config.yaml
norm: "rmsnorm"
init_std_o: 0.0
beta1: 0.95
seq_len: 2048
steps: 4687
MLP neurons of a small language model. Each row is named by its layer, matrix (down: output weights) and neuron, and shows model dimensions 170-265. Each number is 128 + 24 x the weight over its row's rms, rounded and kept within 0 to 255. Numbers have three digits each. A neuron's up and down rows have the sign that makes its largest values positive.
A block is one neuron, or neurons of one layer that tend to fire together. After each block is what it responds to, as a language model described it from the Wikipedia text at the highest values.

L6.down310:170125081111142131141147127121082107075106119137174105129129130147148070085109144115134124126086095097152140133133153146103128164152131135129136124106132121111109143117132117092137173134126136151160065133097123123107139140139089149137109125158149122130127151138094115128129122098163146137
Responds to: Past-tense and participle verbs. Past-tense or past-participle verbs, often passive after was/is/were, such as published, built, signed, held, used, released, funded.

L10.down51:140125151162196104144117114146148109109153172187107110189142103123128088146130133125122092131155108123126145113157105133157134123087145158117165111127141109108147155159088148119102146139172140137158098097121130075091146176142082144130126078105137110117116119100158149121159125149159116113
L10.down200:119136086165133091148149151157126107116164113133093128086125128137133082115059175193156138139134122142140092114124122112087105159108124124120156152117134131132135129101114115106110134152108128154122106132116109106115145153169156133090164138155170145138125118099159125174098121071098160147
L10.down274:123127132106167100107152129137126087145159152158079127164131150122105089109131116155105099154167130107093098107094115146098131110119154141117120120134128133119128160099150124089101169140110145081129138167126132077090118124141117166138103134116103129106146144115146125106109124149111158127
L10.down384:180129118105149130128160128104152146130128111122121147157149083118136086141116128097102092113134140126137132109152109103131118173145130135080146069125145107131120124115149093103139112061130096154139100123116117131128100153119103171137125126131075121138074114112146132144122100149111106139
L10.down531:109103125106123124106088044172133149066174124133141143133157124126124091116186143130104106134151083091117152131126129102134125135138122102119131117104105110118109084135147137144106121128110142140122148116144127093101138133156110135173145119108125096121114153109142163113107109150065176134
L10.down604:113084101091170143099095164146176138101103087084116123112126148146131154115130160114157160118161150121132128109139098063168131118146079160111086131132105121108128138142130091165139139132174119154105122092126138128160078136156144119136166131178141131131116159114141100141157146137126121143
L10.down710:127157145106133106107101127138125096095145105127091114115100155139124118155116142117154097117141124125142102101117115139118134116120138138129156124151128144139168110117128090193095143100085143159127189142118125138094134107161122091134128088145137121092182136092135119121113110091094177129
L10.down969:088130139108115107159094119132144104116162112192091133132115151153193067126142182153169156109155112127110158125136126166121107153089151130114128119098136147125138162138121129147152149158145109134114086133087123099110150134148106110068143115103108127164063144130116099168130084086153132146
Responds to: Passive participle after be. Past participles or predicate words completing a passive or copular verb after was/is/be, such as released, made, carried out, laid out.

L10.down85:138116127098108152139120123148118136116115116096118167137148107120138153133131154106146151096119118140129125152151151100136145108085108138144118125117111155101104141123115117139166143111172166147114136138109094136123126145097167127086138125102107139112145140193155164132105131163099112111
L10.down234:116098125109166091128119109185118142103115120166128110136160122096111102076144089158095100167123184139130099110107103083097149124139144179136150107155123105140109161113137098067134112112137146159155107131137084097127141167144152119130095094148110143114126098082127146108160092135133159096
L10.down305:148080119126157147136148137117126111152141176145150137108181119107125122144133156158158138111090142132122139070094107107117121120121108124109113133115102125093112125105177167142143129100134139097107058136157107129126102101130130092106136110101161131117113155151155146118119155129090083127
L10.down442:130129143093152097107144124163112128145127116127131104135165129124108139137117104169144132091116147125094085092110072142111090150140125118121111134091145144118097152129151145106128118165109136137154063131122136109077195122127125142106151100110128152147107138124120132114124114057130123125
L10.down697:100168133110118130115140131166126113163136146089119184091131132094140155148145122092167114119099059089130129134108090124124137130150118162129110174082160123108159137100144142124125086139145113139147125125153138144089148113112138124111098130129105136135203116104168105119110114145088181123
L10.down768:106088123142125148137084143149106128174118153115113139156127119122114112113104079124150135123143146110099134117114157125046103112090113151132164130156158109132117113156103119123130138131117147099141094159113159104111120114096154109112110148121128138129123168147133101111102124104140134142
L10.down1167:127098098124125145152169135129126114139178112119119138118122167139109111181124150144138146159111102115154158147113111142166074154111139122121094116142077121086099174121126142118155143171152072126127111129135128109139169104150137040150167130145101094169091061112135136142081102160169169125
L10.down1182:125083137085175081099106134157113170164138162110160083155108127122090123109092124107113166139102146103110182138080147099121113122139124153139131128159142169134135122109123128124133141142126165146166091106139136117103167138146135128154128108089081132141119152079136127160124170110118095111
Responds to: Verb-phrase slot before particle. Verbs, verb endings (-ed, -ating) or object pronouns just after a verb that await a preposition or particle, e.g. took them into, cut it off, falls apart.

L6.down1156:156109113086131133121158116133100115154141115175146084112147092103151058117112125170158154113083144083122120132096145117106166130125141119138156108081139143130132133168158113116113173108112100125187088152177114124089155128148106105119118101118112085145127162135111127176124113074117149072
Responds to: Acquisition and action verbs. Fragments or whole words of main action verbs after to or a subject, especially acquire, purchase and absorb; also shut down, moved, cancelled.

L8.down103:098137102093134121139068168173107113116126153102117134133171097127136156111140112120136126138110117096127110105153165153090150129128070113108107167124187103125138173096146128147136160133141122140095105101120124133142097120152126142169156126114115137097127118137090114106127124144097129115
L8.down225:160115142126135137162136119112127104111110103114171110114068138159150134142142130106120107147176137135156172134127153168127106125137177123104135131157165138063093103080143158183120090073199154126157149127134085140130072111143126115096159144135162140162098092144119125130123138123111150114
L8.down695:125139081124156087136118147132154112127087108162109096131129144128150105187151145168112135121146100096160142111087164151151138114125113090149141179109131117081108143140093114127121110147142136167135086058123154121105155167143106136131125103138130106148086139134091093153119118130120100166
L8.down834:131148142177144154149118114134115139134126136105087133081116100113121114145165117148131129102108131079131108116120149105087183127126155125166075118108139133145131126089177136123140145190165180127112160116114142131133107132149120090134178063068094105134126158148143112142107140095141165089
L8.down961:132136157104131143117128152115124134117115103167134148152080152113126108159118141103117099133126093159135148151109133141137146154124137172117135144144118166105088075159117117141148158109131134074145127116133153109132171151106083140124096188174104104092128130162093126133078121135148122134
L8.down1081:114123150122140132150089095140095146094120092094161132146170107145131099107125096151100120138074157084079134123157168147131115132141147164127162120117109103126165108098149144118119144128130115165110095145099115096127096149070129132151100094128109127125007132144162159092149105134148106151
L8.down1196:134101101113186093072120119170118127134100122116104096102158131136080107131121105103125121145124126116126123129127151095135144122112115108139131126141127146143170144093134139121116116126105142150130184118132176142101129142127133149131121120172117138082115121114155137130132131095101141106
L8.down1310:133110134100157126135132142075136115136103158107105097139177107099122136079149110142119153100110098119168128153135133093131136110137122138159130120131126123070080125124108114116136143126162106146184092164151145130124136156121111122108158089181159135097113158073123148143090133126095130133
Responds to: Verb completions after infinitives or modals. Final piece of a verb, often a split word, right after to, could, must or did, e.g. occup-y, acqu-ire, inv-ade, set up.

L8.down236:143158132118140169096147154138123135131139127128118085156125095089141127133158116098141155133135159085129117123153123132126076075105118136132148129143108134124118138147108110134134123088152132155149182103126100099170103123161124112135143150152135080157152186141129139122151117092116168154
L8.down257:174165160116107144111149138163087123136140151184106163136117153132127141122141128134122114145155134142155148152158081117139112178108127101128105156134119132149084125170142078136124093107090157171124186140143108169116138108149112145187110153137136170120184116110145128132117111149124114090
L8.down467:125101150147136151159138103111086127120138122153121111155154109173128128172115114123152130137120114087136116126186132117134132095111112078119157097133087135154108120144099132128128135150167136090105134128152117120164145142113133121131158137079154140120135107134102168125095122158124132138
L8.down516:128085145143117097135117098114138099138108157111128109119091124124133149130091090162088148133164126119121126154115118150104123116089081168114113112121097091114136074130139126118110115141131114097115141090139139178095127168096119142150094108111121116111160127107124112110089141120164148139
L8.down835:127147121140113144144109121126090117127130129164105167143126092138126101119136115125139106093124120138132155167117124125106114155077122160098125199159126102110103125085120112135085144084122106132150166124143154149138148120122121167129138143095122170154084159111113094098122150158105112169
L8.down1029:139123103147166142145109151106125157102172092145142113145187145176126145110145170117098088137149141154111135093174114131106131153136165127123136142104122145186121154142135089079117140140131106154135129093133081095126142095089178107178124149150109165127142151091137140172143084111097096119
L8.down1229:114140148142139151134127150125135156166106173145202138155127169089119175113107093130051116115096123118109149117097119120117125112142130123125160134137189129143141167149139150097123125129146117162144141128173121111166154147131143141135106156146136120090193115093169156116159099146110097113
L8.down1270:147111142155128130150098097100080176107125116148115156148144094174114173097113129148134126133133150153115137128146086130124089126114116153130085121141122155180151126120135117120113098101145163100089158111140151107092099128113162149129145126119093136140153103160133149131115134123143140083
Responds to: Lead-sentence copula. Mainly " is" or " was" right after a Wikipedia article's opening name and birth-date parenthetical, as in "(born 1987) is a"; also inner pieces of foreign names, such as Nat-aly-a or Kies-ew-etter.

L10.down323:102146095152135121154113093129137092121099129092108142167148100143102109148138132105099164121147148122130169131122135140153130145133082133104085119122109098140119104123087069181127115120102111136146124129155110183139146128132139095110131155140120122105098124099088148142105126124174140145
L10.down354:172141123147141135142119097142116103081093154103137140154142121132120103116109109146142137172093169169085141141160117114156111107119132144112082157200099143162126147117107128140133124083141124125174126120154100148115149094120122117124129122116156096139074135160148096082152116146114101150
L10.down777:135164114155133172160115115097121116149125084106124114114164127104139133172133116113130137135077145078089147101131162119123102176122200120121131137134090132110117135195171141139140145110127131119130107126141140139090134117142121117142134110152131138130064123091151172130120132143103113124
L10.down986:156099154180171104111119124137114140125119178114176111104124116173140135120131126094108138119130109135166136132126164130120120157147136112084104149126100169117153114123069161130174146141155146156095153129100134122168107143111119103171087163113095132047116137201123149094097130105123118115
L10.down1006:188112115166116100134136152112103131110096138149127133148118142114137109143121146107139151134126080116127153100065144142162100171136134106137083095122116147135148159172135140119125090158100125129145121115127139149133103096075140064076144124171135151128067069106081144141139116123139114091
L10.down1073:176162114149140093108100118132126130148112090120136109109114105117110136112079145142120157100095154130158139112131091129156092110107101118139144163116098151090158140122114113140116137168101088166123112120138148113141124120140127083117117136118123137118081178129103143151118138113136126144
L10.down1179:129115133135159116145135159091128151121135134094169130119207147096140142130104124141081152138103164109116114092117146159138133176160108102143141113114091103138170136131126120169127183147110169080116082119164119170124108089099175167102080165110108131152111106117135154108138133170119123096
L10.down1224:166151134133140089136146096124138086080092128103093099084093127154139140115087142167115147121140114126122152155129122148110121129138124168103114144149107149127126090161108166098137107132137144107180154098153129131136112139088135105110135180164160134144121100129077113167123129091183122149
Responds to: Biography lead article. Tokens in Wikipedia lead sentences, mostly the article or verb after "X (born …) is", e.g. "is a", "is an", "a Scottish"; also the line break after "= Title =" headings.

L8.down111:119160150145143190159080134137144096106082127127156161172142131104112119117144131149116141063141117088097129154166113127153092158167145134127103142114099125126119100125131118148165148161155127112102125147151115070131100094126137132114138149094097199130101095179102148152168092162150161134
L8.down157:111171150120171098137112127110129119156162174121102135122172138156155105130100132102121127126170152108151107175148115126166119112097081130122141086128112169176109131129148100100117090111130144116171109157106114125097180172111115129148108151149129114142090108114128137167146137121140109116
L8.down238:125110123104103126127129169118121160117126131120157119105154151162142065148117122097111105124152125132114105121130131136079139134139130134151138091125129147140120126093101120120134117122104089122143161151121139168131139106132107146216162153140159154121064115151128127084157111141132163105
L8.down280:131099122122128155093124114147145157132109100154075126133145127137128137117113134096144104128126087126091083097098125126138141140128139129130115118129140112180135111107124118126101129114121089139163100144093128120132127123130116061069132096121110134133157135163098103101131132120142126161
L8.down391:118176113139154077128113137141131151121109132124123145126175140149159141101098117088131129139130132108118163121130080100118136110087162113108114110132100122124096176065115100083116149155121131131129153157105163137128124133141081145149097141145152146094098120133172163123134129103108150102
L8.down854:089130146106102104109133159130155186127095135145106116134125161079134075100104150127109138111116127094149167126133133102122194074144158134130136148124132130137084139121160109087145134175143112144157083137111115099083151151147139113135168156107097129118074112157102106116114146102120114118
L8.down907:157106104131143167131130146147069123137134154112148119154163149096131117134109142098136163148099103150119133139128130138127095087101100162074148086120113121129164120106118120105130162104113153171143097111118091136109152175119102134143097111106087148166074110154145122141111141146144148130
L8.down1075:140166141119126149115130084149132109101120122106169151105135143134127160102078117067136116130130148150130142137164100152137104125146113095147123125148136127157118105126108133158133093118135138100111181156106131182151117127103116161152122133099109173123118109137155142126151135166084119150
Responds to: Passive past participles. Past participle verbs right after a form of be in passive clauses, such as was found, was established, were imprisoned.

L6.down821:106133160127108112132118115093116102150156110101157136178173109123085098118137120126123132113159202073120096130164129164113109156140144128147093132133108128124144138136115136169136109109114128158126100135094132151121184114146109129107124083134121136144061147111146133091144115126111102124
Responds to: Athlete career verbs. Verbs or prepositions opening a career clause in sports biographies, e.g. He played, He was signed/waived, played as; also table-row pipes.